config.toml
n_layer = 9
n_head = 3
norm_place = "pre"
positions = "learned"
init_std_o = 0.00851
init_std_down = 0.00851
lr = 0.00261
lr_head = 0.0125
steps = 3058
MLP neurons of a small language model. Each row is named by its layer, matrix (up: input weights; down: output weights) and neuron, and shows model dimensions 0-63. Each number is 200 + 20 x the weight over its row's rms, rounded and kept within 0 to 999.
After each neuron's rows, "fires on" lists the tokens most often at its 100 highest values on Wikipedia text that the model never trained on.

L4.up752,225,178,217,220,201,213,162,172,180,212,217,216,164,182,204,210,166,179,175,212,176,197,181,166,200,231,180,221,216,200,193,239,210,219,162,196,199,152,184,187,213,243,191,217,216,204,207,204,192,209,204,215,207,203,211,207,172,213,212,152,194,210,186,213
L4.down752,194,199,204,195,207,183,182,187,197,239,188,231,209,223,222,251,193,184,214,169,220,224,175,172,202,229,216,214,214,227,179,193,188,225,178,200,192,184,190,190,211,220,186,215,223,183,216,195,208,230,226,182,186,192,217,174,165,199,177,181,219,220,199,207
fires on: " a", " son", " an", " chairman", "ist"

L2.up451,210,200,185,194,193,173,226,193,167,194,195,174,201,218,219,217,190,193,219,185,225,240,147,207,198,191,179,201,196,181,171,201,219,220,200,178,241,170,178,194,185,209,206,180,219,215,205,208,205,213,203,166,209,208,200,208,197,210,186,217,183,174,162,211
L2.down451,215,232,198,217,221,222,211,194,174,200,177,211,169,195,159,192,161,166,204,224,231,184,203,202,194,189,214,174,233,208,203,226,188,185,202,194,195,196,206,193,218,231,179,222,163,233,181,202,194,190,195,168,215,203,187,195,221,206,195,224,197,208,190,208
fires on: " of", " mat", " Am", " as", " War", "har"

L4.up510,171,193,186,204,200,200,197,222,194,179,191,234,227,188,228,220,185,231,194,213,206,202,195,215,211,167,203,166,211,180,200,246,175,224,194,240,227,174,178,267,226,185,181,194,240,192,190,223,195,198,178,232,172,199,228,199,209,208,205,176,206,179,182,226
L4.down510,214,190,221,180,194,178,191,217,229,193,184,189,178,205,192,182,239,191,213,205,181,209,214,205,193,209,214,192,215,237,202,190,193,172,197,206,198,176,208,174,234,204,193,229,231,160,196,183,205,198,150,183,181,176,227,243,206,203,228,264,163,184,181,198
fires on: "\n", " the", ":", ",", " a", ";"

L4.up656,201,208,186,227,212,202,187,202,195,173,217,167,163,219,234,207,165,224,197,161,178,188,190,175,140,176,168,229,170,199,194,232,215,230,190,240,203,206,165,179,216,210,198,206,235,205,186,198,219,175,207,208,211,196,189,171,202,209,206,200,192,178,196,256
L4.down656,178,194,190,214,169,199,209,202,226,193,224,232,206,201,219,208,210,198,209,179,193,187,249,178,220,174,191,173,219,194,181,176,181,238,219,208,226,188,202,226,204,201,202,188,185,189,222,153,205,164,195,207,189,197,210,190,193,170,185,207,233,200,220,230
fires on: "-", " million", "0", "1", "4"

L4.up119,202,169,208,206,195,222,232,181,178,199,186,213,207,222,215,208,186,205,204,199,192,198,204,216,188,219,187,228,175,166,205,211,196,190,160,194,201,243,169,188,168,208,240,238,263,230,177,223,216,199,213,219,235,176,201,208,209,197,241,191,169,207,195,201
L4.down119,214,171,197,174,218,211,200,212,223,215,176,229,210,184,201,209,193,162,192,202,182,203,190,190,202,197,230,208,217,234,217,212,213,203,189,202,200,204,198,198,229,212,185,191,144,193,210,221,200,173,187,187,170,251,163,218,195,206,175,217,187,225,205,194
fires on: "-", " of", "in", "ace", "0"

L4.up762,182,208,222,167,180,219,190,202,210,196,214,202,184,243,200,212,189,194,191,176,165,217,181,214,178,181,185,159,219,189,204,175,231,227,195,176,157,201,189,208,185,197,210,195,225,191,188,181,208,190,210,225,203,214,209,207,211,234,196,221,222,189,191,199
L4.down762,196,199,201,186,225,200,205,177,221,179,144,173,192,207,189,198,205,162,214,207,189,198,185,204,209,225,227,217,207,209,191,198,236,219,188,203,191,198,186,209,190,197,218,230,217,174,211,190,169,184,194,215,203,201,178,197,155,179,185,222,196,199,179,223
fires on: " In", " in", "In", " off", " games"

L4.up717,207,202,200,208,201,187,193,175,180,202,215,206,239,185,202,231,217,198,196,212,232,199,230,181,170,219,182,203,193,172,180,218,211,193,200,185,184,203,198,191,208,227,199,196,233,223,199,208,212,193,190,213,182,208,206,207,178,226,200,167,226,194,188,219
L4.down717,206,225,136,178,204,230,168,180,223,188,178,226,164,234,221,206,199,133,207,171,197,218,204,212,239,182,196,202,178,219,207,198,193,191,212,181,186,185,213,243,205,180,220,199,192,177,192,220,218,197,175,219,233,215,197,198,180,186,185,224,187,178,181,155
fires on: " to", "  ", " him", " |", " his"

L4.up175,163,209,196,187,207,173,203,252,192,241,200,205,184,184,216,193,216,244,205,187,220,215,179,211,216,199,188,164,231,163,230,205,207,201,211,205,187,209,183,174,206,223,186,203,248,205,196,222,171,165,232,203,199,195,183,163,190,199,184,194,164,208,180,217
L4.down175,202,187,222,217,174,217,167,212,202,208,185,225,178,236,221,235,176,193,224,209,182,225,223,191,197,200,181,200,188,193,211,200,235,205,203,177,202,196,182,217,181,178,193,181,200,194,213,185,226,180,207,215,184,185,209,226,194,184,167,182,233,197,206,203
fires on: "s", "ations", " games", "ties"

L2.up48,196,197,204,206,197,189,240,223,159,189,188,214,179,202,160,188,176,217,215,175,210,211,178,217,214,218,185,197,212,208,222,203,203,189,186,173,188,190,210,213,195,181,240,178,212,193,207,188,230,219,181,226,203,204,189,226,199,221,209,176,183,216,238,190
L2.down48,203,228,216,194,211,175,198,206,186,254,189,189,206,180,205,145,163,187,170,243,203,160,246,179,227,197,184,201,179,171,192,195,182,214,200,187,186,199,180,185,180,184,208,199,165,192,192,202,207,206,230,180,167,221,163,203,221,186,219,215,230,235,219,219
fires on: " of", "ey", "er", "man"

L2.up332,180,213,211,218,205,182,210,233,251,181,198,215,213,236,184,226,170,215,194,202,226,172,228,197,208,176,193,223,205,159,220,216,217,244,223,211,207,167,238,212,203,171,203,214,182,222,171,196,217,189,206,189,196,200,215,134,181,219,215,201,204,185,184,186
L2.down332,219,222,199,191,199,213,228,199,155,209,192,207,229,207,225,193,198,205,185,203,230,213,149,168,226,216,205,199,196,209,186,182,197,155,170,189,192,246,205,200,199,211,182,207,203,225,211,181,196,186,203,195,158,196,224,173,219,186,188,207,225,197,241,203
fires on: ")", "s"

L2.up220,180,176,189,222,226,210,213,198,197,206,228,198,189,225,189,183,204,195,215,183,211,225,209,197,217,221,188,230,215,207,176,192,237,229,187,223,239,227,191,207,194,225,167,207,212,204,219,191,188,176,201,211,201,204,207,210,202,217,201,178,211,191,187,211
L2.down220,212,224,183,190,213,204,180,171,228,234,212,167,236,166,212,214,207,190,172,218,258,193,188,186,210,203,224,222,210,194,230,179,225,208,222,198,187,229,195,171,202,188,207,188,223,241,246,196,229,192,212,169,222,221,198,164,202,191,196,182,151,213,188,219
fires on: ";", "\n\n", " /", " Pld", ",", "'"

L4.up547,189,199,208,217,210,184,194,203,160,215,210,256,232,200,190,188,170,185,247,189,179,226,218,196,137,188,216,207,187,199,171,201,213,177,188,193,198,207,199,203,186,204,222,162,251,209,216,211,191,210,197,213,231,204,203,194,221,203,200,197,194,225,193,201
L4.down547,215,226,193,171,241,212,186,191,205,199,211,192,221,192,227,181,225,206,185,192,220,209,209,222,225,188,195,228,217,218,207,204,215,207,202,221,211,209,170,162,210,212,207,232,195,207,227,233,225,181,170,163,164,194,216,173,164,205,209,165,204,178,194,205
fires on: " his", "-", " an", " His", " her"

L2.up621,192,199,197,179,208,219,205,200,222,212,210,199,219,233,175,192,197,219,145,201,209,181,184,181,151,168,189,198,193,200,225,213,183,243,188,197,192,154,180,231,199,177,145,199,218,218,168,188,184,200,198,249,201,231,203,218,184,223,177,202,190,195,204,191
L2.down621,184,205,215,196,199,188,181,235,189,167,203,219,231,189,186,235,181,206,223,171,170,201,209,227,190,166,206,208,196,177,181,203,196,219,203,182,188,174,215,209,216,212,158,163,190,197,219,183,203,228,208,215,210,177,230,215,204,212,185,160,174,192,218,206
fires on: "s", "ed", "d", " 17"

L2.up241,201,185,205,201,201,221,216,225,159,186,210,220,217,195,196,222,218,220,223,207,204,183,199,201,191,188,203,179,210,166,165,222,226,224,186,199,173,238,183,180,152,190,216,173,240,217,216,230,191,222,180,172,232,216,222,190,187,202,232,223,227,194,191,202
L2.down241,194,217,204,195,205,206,209,162,153,245,196,193,196,218,237,193,207,212,150,176,243,203,186,204,220,159,195,229,207,228,231,179,205,230,159,198,222,221,203,192,193,197,197,195,230,199,171,211,199,181,153,180,229,188,183,158,183,200,221,155,184,183,239,189
fires on: "s", "ies", " of"

L4.up719,186,211,178,234,200,225,207,198,236,214,186,208,215,226,220,212,195,204,229,162,178,223,198,238,190,198,189,222,186,179,146,210,185,212,210,196,205,181,211,232,237,193,212,195,217,204,203,217,163,145,168,210,196,165,205,199,158,205,173,214,167,201,181,201
L4.down719,191,216,204,229,185,185,184,218,181,193,210,183,196,195,215,178,196,244,181,190,191,211,214,180,181,203,199,210,198,192,242,174,186,244,203,213,189,160,174,208,186,192,197,200,183,211,219,191,250,208,183,206,226,258,200,177,209,210,217,176,226,197,231,197
fires on: " and", " /", " born", ",", "Mar"

L4.up97,163,209,222,229,219,183,205,220,196,192,198,211,216,207,190,205,162,225,179,215,173,183,218,146,227,183,186,207,210,176,189,205,201,218,190,221,191,215,189,189,170,198,172,217,211,216,164,168,207,237,216,180,184,192,169,184,222,216,219,194,215,189,206,205
L4.down97,230,186,224,183,217,212,188,212,205,208,180,181,188,154,205,218,200,214,170,188,194,201,148,193,191,201,163,205,190,179,188,193,189,195,169,202,227,179,198,192,195,219,204,183,196,225,193,215,212,218,185,238,203,220,214,188,216,192,193,215,208,224,144,222
fires on: "ed", "ly", "ated", "able", "ished", "uted"

L2.up463,173,203,174,248,195,224,209,187,167,165,235,177,195,179,195,224,224,213,222,194,143,178,224,195,182,193,203,192,199,217,183,187,191,226,221,213,217,209,223,200,235,195,182,225,185,204,185,202,196,190,200,204,186,202,184,203,225,189,229,192,212,167,255,222
L2.down463,221,186,215,190,191,184,204,179,213,241,212,207,182,223,209,171,236,166,179,182,203,201,210,203,200,196,195,196,158,182,204,203,186,196,238,190,182,203,221,200,191,218,200,188,193,190,208,225,234,185,234,181,184,186,204,204,186,195,163,190,169,204,183,209
fires on: " was", " as", " ru", " remains", " re", " comp"

L2.up57,205,177,173,211,207,181,207,189,167,164,214,196,245,171,221,199,200,200,234,213,202,201,240,177,215,181,212,184,208,145,190,205,230,181,195,201,209,174,226,210,222,224,177,202,229,195,156,186,182,180,183,185,177,195,180,229,173,203,187,221,199,210,173,220
L2.down57,210,197,189,176,242,190,189,183,203,174,183,180,189,206,209,196,190,199,172,188,201,198,240,202,242,197,174,223,182,211,209,223,203,233,209,191,243,231,193,213,258,193,201,242,191,170,194,235,158,219,171,193,220,176,168,173,219,188,205,209,208,201,221,227
fires on: "N", "one", " all", " she", "go", "O"

L4.up737,184,188,215,193,217,192,184,187,211,186,217,234,188,223,203,196,209,197,221,193,202,170,152,203,191,232,210,197,193,173,209,201,213,186,168,192,185,220,192,152,187,206,193,245,245,212,200,192,216,222,198,205,168,184,217,191,191,242,241,204,189,232,200,196
L4.down737,209,195,201,198,225,215,241,211,211,203,179,204,196,217,183,174,202,183,197,183,191,207,212,199,188,218,244,202,194,219,197,202,190,187,191,206,197,172,143,223,202,225,192,175,181,184,215,205,190,167,233,189,220,212,172,173,202,177,200,205,222,162,194,208
fires on: "\"", "ain"

L2.up318,204,182,196,217,192,194,234,195,194,172,217,231,245,191,204,219,173,213,209,188,184,187,218,199,229,194,188,184,248,196,214,195,209,247,254,209,195,171,166,152,209,200,194,210,158,220,202,217,201,179,182,202,218,201,218,191,205,212,181,175,208,204,175,177
L2.down318,208,211,173,199,234,187,189,215,177,185,168,183,156,218,185,207,185,186,187,204,216,205,184,196,165,239,218,196,222,188,189,196,231,190,165,186,198,215,178,214,173,231,192,212,211,222,201,197,188,177,181,207,202,155,205,194,197,181,188,214,200,192,206,180
fires on: "s", " can", "ly", "ally"

L2.up161,168,194,189,231,219,178,241,211,193,196,181,207,237,195,173,214,210,214,231,193,184,213,219,192,260,169,193,188,208,171,201,232,170,219,194,167,201,156,196,233,191,200,201,178,198,221,186,199,220,199,186,185,167,173,196,212,169,190,201,221,239,183,173,191
L2.down161,202,186,190,214,194,175,194,195,180,206,183,222,226,196,205,215,190,180,179,212,170,220,179,207,175,203,187,209,214,199,201,185,225,189,161,245,180,213,218,210,175,197,214,222,186,199,182,177,230,174,223,180,184,168,189,172,186,235,200,199,235,222,187,185
fires on: "ct", "rat", "ist", "ent", " Court", " Assembly"

L2.up210,172,175,205,208,200,208,251,220,182,215,218,240,182,184,226,202,213,217,185,201,219,199,162,190,184,225,181,211,168,198,205,185,219,226,206,228,227,201,170,186,202,202,216,211,201,228,209,206,177,226,221,225,176,175,142,210,174,178,201,214,200,200,200,214
L2.down210,174,220,189,191,211,212,201,194,213,211,181,214,176,168,199,189,237,181,218,213,178,227,196,225,180,226,209,182,174,180,186,186,209,173,188,166,210,209,201,189,180,191,193,177,166,197,213,194,175,226,206,237,188,189,170,235,176,220,215,219,199,189,202,208
fires on: "\n\n", " he", " \"", " was", " has"

L4.up101,183,221,198,200,214,207,206,214,193,221,176,198,198,221,220,229,186,206,200,212,205,205,203,226,167,178,200,182,215,242,261,199,210,182,206,214,222,167,195,219,198,198,185,202,243,211,173,222,190,222,197,236,232,193,195,179,202,231,226,267,206,158,194,212
L4.down101,238,221,141,186,192,213,176,179,177,199,183,182,186,221,184,217,205,193,179,196,206,213,168,244,203,210,179,217,197,210,186,189,202,170,207,246,177,210,218,196,204,185,199,188,248,200,225,196,225,227,167,203,213,252,197,187,194,228,189,239,186,182,201,185
fires on: " the", ":", " Leg", " At", " During"

L4.up299,188,182,201,205,242,168,170,228,206,230,191,197,222,187,228,221,174,222,193,234,218,211,205,200,200,208,182,213,210,190,193,216,190,222,165,242,219,191,197,190,180,181,171,196,226,216,162,196,197,208,225,221,202,218,200,164,211,235,206,171,182,170,173,206
L4.down299,193,218,209,188,232,201,213,217,205,221,205,190,197,210,205,210,176,203,211,207,193,181,201,195,195,205,219,182,210,155,163,188,196,224,182,185,239,212,215,171,203,194,131,202,212,222,212,212,201,213,202,191,213,222,187,221,217,187,187,223,224,185,158,226
fires on: ")", " the", "."

L4.up255,195,172,202,191,198,212,228,205,195,196,240,178,200,235,192,191,186,234,199,183,172,211,212,171,213,187,172,233,188,195,170,197,227,211,244,198,178,197,186,194,175,214,214,203,228,219,172,205,216,222,207,227,167,215,181,219,226,219,224,212,208,210,182,204
L4.down255,179,214,194,179,194,169,193,218,193,203,230,200,200,193,202,237,215,180,245,191,228,210,211,218,195,188,195,183,172,236,186,174,184,208,195,201,193,217,209,203,211,195,216,186,185,173,213,238,195,217,202,188,130,234,187,205,152,182,215,184,181,223,196,199
fires on: " (", "."

L4.up136,184,178,229,211,223,218,184,210,195,191,185,181,202,167,202,200,208,214,149,241,193,217,203,190,200,171,188,189,235,171,199,202,223,165,222,226,201,197,215,196,199,210,188,210,214,232,189,224,182,180,207,213,210,206,223,170,163,202,212,210,186,208,180,180
L4.down136,231,210,196,172,194,187,210,166,180,179,225,182,198,212,204,214,184,222,199,220,193,221,196,199,205,210,213,216,221,243,189,244,198,171,199,209,190,220,194,160,182,201,207,230,207,193,228,211,207,191,189,185,188,212,164,241,217,157,211,174,173,187,226,205
fires on: "s", " a", " I", " have"

L2.up237,162,214,220,203,211,220,236,191,185,200,241,224,200,218,183,194,163,222,195,189,177,236,170,189,186,190,197,174,176,179,214,215,217,169,195,200,188,183,214,198,215,204,155,211,176,194,187,206,171,191,249,193,202,231,203,198,174,212,213,249,192,180,205,204
L2.down237,209,189,177,186,213,188,201,195,196,222,184,210,205,199,226,233,194,217,202,196,209,197,202,190,216,191,181,209,175,173,208,209,217,171,198,196,182,194,197,209,308,207,179,190,192,176,203,187,174,184,198,175,202,194,246,201,211,191,230,192,236,176,195,180
fires on: " |", "=", " as", " at", " in", "-"

L2.up342,190,159,192,197,220,203,226,238,184,183,204,239,232,197,240,183,206,196,209,198,247,213,198,192,216,184,187,191,203,194,179,188,215,181,164,196,218,152,198,221,158,225,184,210,202,176,162,228,207,167,166,203,183,177,252,205,201,177,187,157,203,183,195,214
L2.down342,209,209,198,176,178,185,176,170,221,207,211,165,189,228,219,193,187,175,210,178,232,196,193,215,230,210,218,182,223,208,222,212,170,220,207,197,215,204,206,210,206,197,208,163,167,211,246,229,213,177,196,167,193,193,185,185,214,199,221,236,196,218,212,211
fires on: " of", " to", ":", " at", " |"

L2.up54,171,207,189,248,235,268,207,232,196,229,191,230,191,233,212,186,203,198,203,166,198,227,183,185,201,211,201,181,217,173,196,197,145,159,191,196,188,190,213,193,203,233,204,209,183,222,170,199,166,210,232,220,180,221,222,181,177,199,200,208,185,195,180,209
L2.down54,207,169,197,197,217,179,188,203,229,216,218,189,210,212,207,188,160,205,236,199,221,218,209,183,205,196,209,176,193,171,185,160,205,234,192,188,191,177,204,192,210,198,222,216,215,199,195,207,200,165,194,220,212,193,222,189,196,186,170,198,211,205,202,186
fires on: "ti", ":", " goals", "zi"

L2.up148,180,193,229,212,211,223,222,255,169,199,197,211,213,210,184,201,183,216,198,225,158,210,208,221,208,183,189,166,196,179,198,242,191,212,194,189,182,211,160,206,185,226,208,201,265,249,209,199,187,204,184,175,202,191,218,171,191,217,203,223,179,186,213,192
L2.down148,196,213,176,221,210,176,189,185,203,180,204,195,176,208,209,198,211,184,212,233,220,195,233,232,191,145,186,173,181,167,188,191,218,192,143,217,214,210,235,215,211,194,200,208,193,194,174,219,166,162,182,216,220,198,219,204,211,187,197,195,227,189,221,185
fires on: "s", "is"

L4.up765,181,221,164,206,199,207,205,181,184,195,173,228,204,187,207,196,197,200,166,211,227,207,225,179,175,243,190,216,240,217,162,193,241,204,191,186,160,214,183,213,197,195,180,208,200,181,201,189,195,193,221,190,212,164,196,186,166,228,202,185,207,189,200,223
L4.down765,188,174,214,201,212,227,168,222,208,215,192,215,242,244,204,211,217,180,206,194,263,185,199,182,213,235,243,210,198,170,196,178,211,201,167,158,192,198,236,226,192,206,179,224,216,196,198,209,191,238,201,207,183,201,200,183,199,247,225,179,226,203,193,178
fires on: " an", " a", "rove"

L4.up401,182,196,176,148,231,201,197,176,164,182,173,167,180,184,230,212,199,201,199,191,223,201,206,227,227,179,182,167,182,186,199,212,204,180,158,199,215,199,210,192,236,237,184,186,211,198,196,214,215,212,196,205,199,221,187,209,192,213,186,204,210,160,214,216
L4.down401,225,194,194,213,203,246,223,207,192,213,181,202,191,235,185,192,220,207,188,172,225,222,216,211,193,204,193,235,244,220,203,186,183,161,221,229,197,223,220,215,176,191,203,223,170,197,243,181,191,178,194,201,194,203,218,211,176,197,184,231,211,208,203,160
fires on: ":", " including", " |", " as", " of", " /"

L4.up435,197,183,207,229,230,232,203,188,211,180,215,193,232,246,180,212,186,189,199,209,204,198,187,218,195,164,207,196,215,148,178,209,183,190,157,161,189,238,179,209,175,198,183,208,205,225,212,233,206,207,223,223,185,198,214,219,234,216,241,214,174,224,213,188
L4.down435,209,228,186,211,185,210,226,193,216,195,226,205,203,170,236,184,164,203,214,189,188,198,241,181,198,200,216,205,195,213,194,165,242,180,205,227,188,198,207,203,239,229,199,205,190,175,225,175,245,207,159,194,223,190,184,211,184,196,196,200,213,197,185,160
fires on: "-", " in", "ap"

L2.up233,186,209,201,203,246,226,226,215,185,222,193,196,218,180,225,207,184,193,189,194,217,195,233,185,193,193,182,203,206,211,216,219,209,199,169,165,196,196,216,197,205,245,257,212,149,219,190,248,197,235,215,226,172,202,211,162,176,193,254,203,159,187,220,175
L2.down233,225,225,201,196,192,158,175,196,193,204,181,214,204,239,212,216,200,198,211,199,196,204,162,210,199,212,196,193,199,165,218,206,189,225,246,214,178,216,196,210,194,204,192,236,222,195,197,160,247,177,195,209,172,215,196,200,199,153,158,173,231,182,204,218
fires on: "ing", " of", "th", " following"

L2.up516,182,179,216,212,212,250,208,178,206,207,227,189,210,159,213,175,167,206,201,223,181,195,189,182,225,194,172,216,242,166,197,187,191,176,178,170,219,200,195,175,183,206,186,189,208,185,202,196,199,220,174,194,194,208,233,207,221,213,203,198,194,190,195,217
L2.down516,224,189,190,172,194,217,191,182,216,171,180,185,210,188,216,201,187,174,180,191,205,185,196,190,221,228,202,205,227,228,196,193,233,196,211,176,185,206,211,209,215,186,216,194,183,197,189,191,201,193,136,183,191,195,197,167,219,178,193,207,187,192,241,199
fires on: "al", "ic", "an", "d", "cal"

L2.up294,180,193,180,201,195,194,209,189,231,204,223,220,206,198,196,202,210,198,202,189,182,195,223,194,223,187,185,187,204,192,176,219,206,151,188,237,192,164,218,202,186,208,223,186,199,208,156,198,186,226,179,203,219,166,195,201,220,207,210,182,178,157,214,211
L2.down294,177,185,224,204,196,179,189,205,224,179,215,202,176,220,197,184,229,211,183,233,210,233,209,213,202,183,201,196,163,189,230,220,208,176,160,203,210,215,228,214,204,195,223,198,180,200,224,231,202,229,185,177,202,208,223,205,186,213,249,205,246,220,202,180
fires on: "ly", "ed", "ated", "gent", "ized"

L4.up709,201,170,204,204,205,204,166,223,230,153,173,210,197,209,202,198,201,210,157,213,203,192,188,197,175,166,186,199,190,174,197,197,198,210,200,170,205,206,201,181,155,216,228,199,228,229,178,198,206,239,197,234,193,206,235,200,212,213,204,170,179,205,192,200
L4.down709,259,191,190,202,201,224,180,187,192,182,189,204,219,159,199,176,178,195,200,200,197,164,223,231,199,207,195,189,189,208,218,194,171,186,217,229,183,223,183,194,225,202,175,197,209,184,221,202,223,232,208,206,200,228,203,219,205,220,259,204,190,222,211,206
fires on: "s", "$", "^", "c", "in", "m"

L2.up525,205,217,230,213,188,211,244,225,183,175,251,186,245,163,191,213,206,207,170,207,173,189,220,207,178,196,209,221,186,158,206,220,231,196,190,181,228,188,202,218,206,190,193,197,202,202,218,204,200,201,170,195,190,176,207,200,209,171,203,196,170,219,197,219
L2.down525,200,198,185,203,223,179,187,181,222,219,203,230,216,186,220,181,214,188,212,159,201,192,209,235,213,221,182,205,188,209,194,198,202,226,191,161,212,161,195,188,182,166,178,208,140,194,221,193,165,192,251,178,192,206,233,195,182,183,175,170,226,211,205,231
fires on: ",", "–", " and", "-"

L4.up691,211,220,183,199,218,207,216,212,204,219,245,216,189,196,185,199,202,236,220,205,221,193,179,221,220,222,193,182,224,173,204,228,185,195,236,177,197,211,195,215,227,201,212,202,201,205,201,229,198,229,219,222,167,183,178,198,227,193,182,207,202,215,183,251
L4.down691,204,172,230,185,187,176,211,218,178,229,231,221,196,215,180,193,205,176,206,209,173,255,181,234,234,195,225,179,223,161,197,210,211,193,179,231,169,200,191,198,192,191,172,203,183,205,186,201,198,177,210,199,188,176,215,188,255,177,218,186,180,212,172,206
fires on: " and", " or", "so", "y", " the"

L4.up358,200,178,197,235,212,203,186,185,200,206,241,186,240,220,210,223,217,205,218,178,161,197,210,224,215,214,197,194,209,185,211,203,216,214,189,221,219,175,183,228,169,184,191,200,217,196,175,233,201,196,183,208,230,202,223,212,173,206,194,201,210,174,198,220
L4.down358,181,182,232,203,175,178,210,215,185,190,186,231,164,230,212,214,175,174,215,183,215,218,196,194,207,197,212,202,190,230,179,203,200,209,184,185,196,199,209,196,199,235,184,191,208,206,206,213,207,228,207,169,183,160,190,195,199,203,152,214,158,190,218,158
fires on: "\n", " Ap", " there", ",", " around", " El"

L2.up234,195,224,178,214,180,225,216,194,194,208,227,238,200,197,217,185,171,230,204,194,188,178,225,189,207,188,213,214,198,205,175,210,228,192,201,176,218,206,198,178,177,213,214,202,204,184,198,223,228,220,201,210,216,228,223,200,205,183,232,230,202,172,195,177
L2.down234,175,200,186,246,204,178,189,200,203,204,194,207,169,229,192,249,197,194,203,193,203,159,194,188,212,236,205,177,225,170,190,221,205,212,193,191,208,204,188,177,207,199,206,196,178,192,190,227,215,190,181,182,223,185,222,191,192,188,188,207,187,179,192,203
fires on: "ed", "d", "al", " day", "b", "h"

L2.up244,190,160,183,173,193,232,236,158,191,164,187,203,225,214,200,228,213,189,207,232,241,170,162,180,217,173,187,173,219,194,140,214,239,204,215,212,202,212,187,196,181,223,206,201,196,200,166,206,217,243,184,194,224,177,194,215,183,219,219,183,217,209,194,175
L2.down244,196,197,257,193,201,185,170,233,227,211,200,192,195,209,231,222,204,197,181,211,151,221,209,198,209,206,175,221,209,227,231,220,217,192,179,181,166,205,210,212,172,209,208,204,196,213,205,191,195,163,224,235,204,202,153,200,184,194,219,167,184,201,176,165
fires on: "ally", "ly", "y", "al", "ical", "ist"

L4.up586,178,201,191,197,236,170,186,226,189,219,181,203,201,205,234,211,210,194,202,190,194,225,208,201,207,198,183,193,208,215,195,199,210,162,184,158,189,189,251,203,223,192,181,224,170,179,184,175,225,221,184,208,206,202,207,234,170,204,181,194,203,161,180,182
L4.down586,220,175,196,193,234,191,207,223,240,177,208,231,229,217,183,211,230,226,206,173,222,198,171,215,243,213,190,205,191,181,188,201,222,215,190,201,187,187,203,206,219,222,220,221,167,215,210,188,137,188,207,193,199,202,202,190,174,251,200,182,227,187,218,187
fires on: ":", " the", "eri", "19"

L4.up141,222,226,223,201,181,216,172,203,146,198,209,208,207,191,238,202,188,212,196,177,174,200,176,214,180,197,189,191,181,193,175,200,178,243,208,202,191,204,207,193,261,235,205,185,168,206,186,190,186,196,211,169,170,185,179,216,192,224,213,179,202,188,188,227
L4.down141,217,196,217,182,222,211,174,167,215,179,215,205,166,218,190,187,199,171,194,173,209,202,222,202,222,218,257,206,199,168,212,199,181,207,231,240,171,162,173,191,232,212,235,217,231,206,206,199,198,228,179,176,183,179,188,208,207,215,208,222,205,195,210,158
fires on: "-", " most", " as", " Format", " re"

L4.up558,168,206,208,204,206,230,226,202,174,185,189,217,177,190,195,185,203,218,200,207,155,179,171,166,252,205,192,206,195,179,179,218,212,192,181,222,195,219,184,188,210,201,156,243,183,220,210,211,211,224,206,215,190,185,239,168,173,195,187,188,189,215,182,237
L4.down558,191,178,216,198,230,168,213,216,180,216,165,236,212,236,214,182,221,168,238,210,219,199,232,214,188,205,189,193,220,188,226,194,200,184,192,213,190,185,226,193,157,185,214,179,213,210,173,219,203,216,171,179,176,177,175,231,165,184,187,184,209,186,209,196
fires on: "ed", "al", "ing", "ti", "able", " suffered"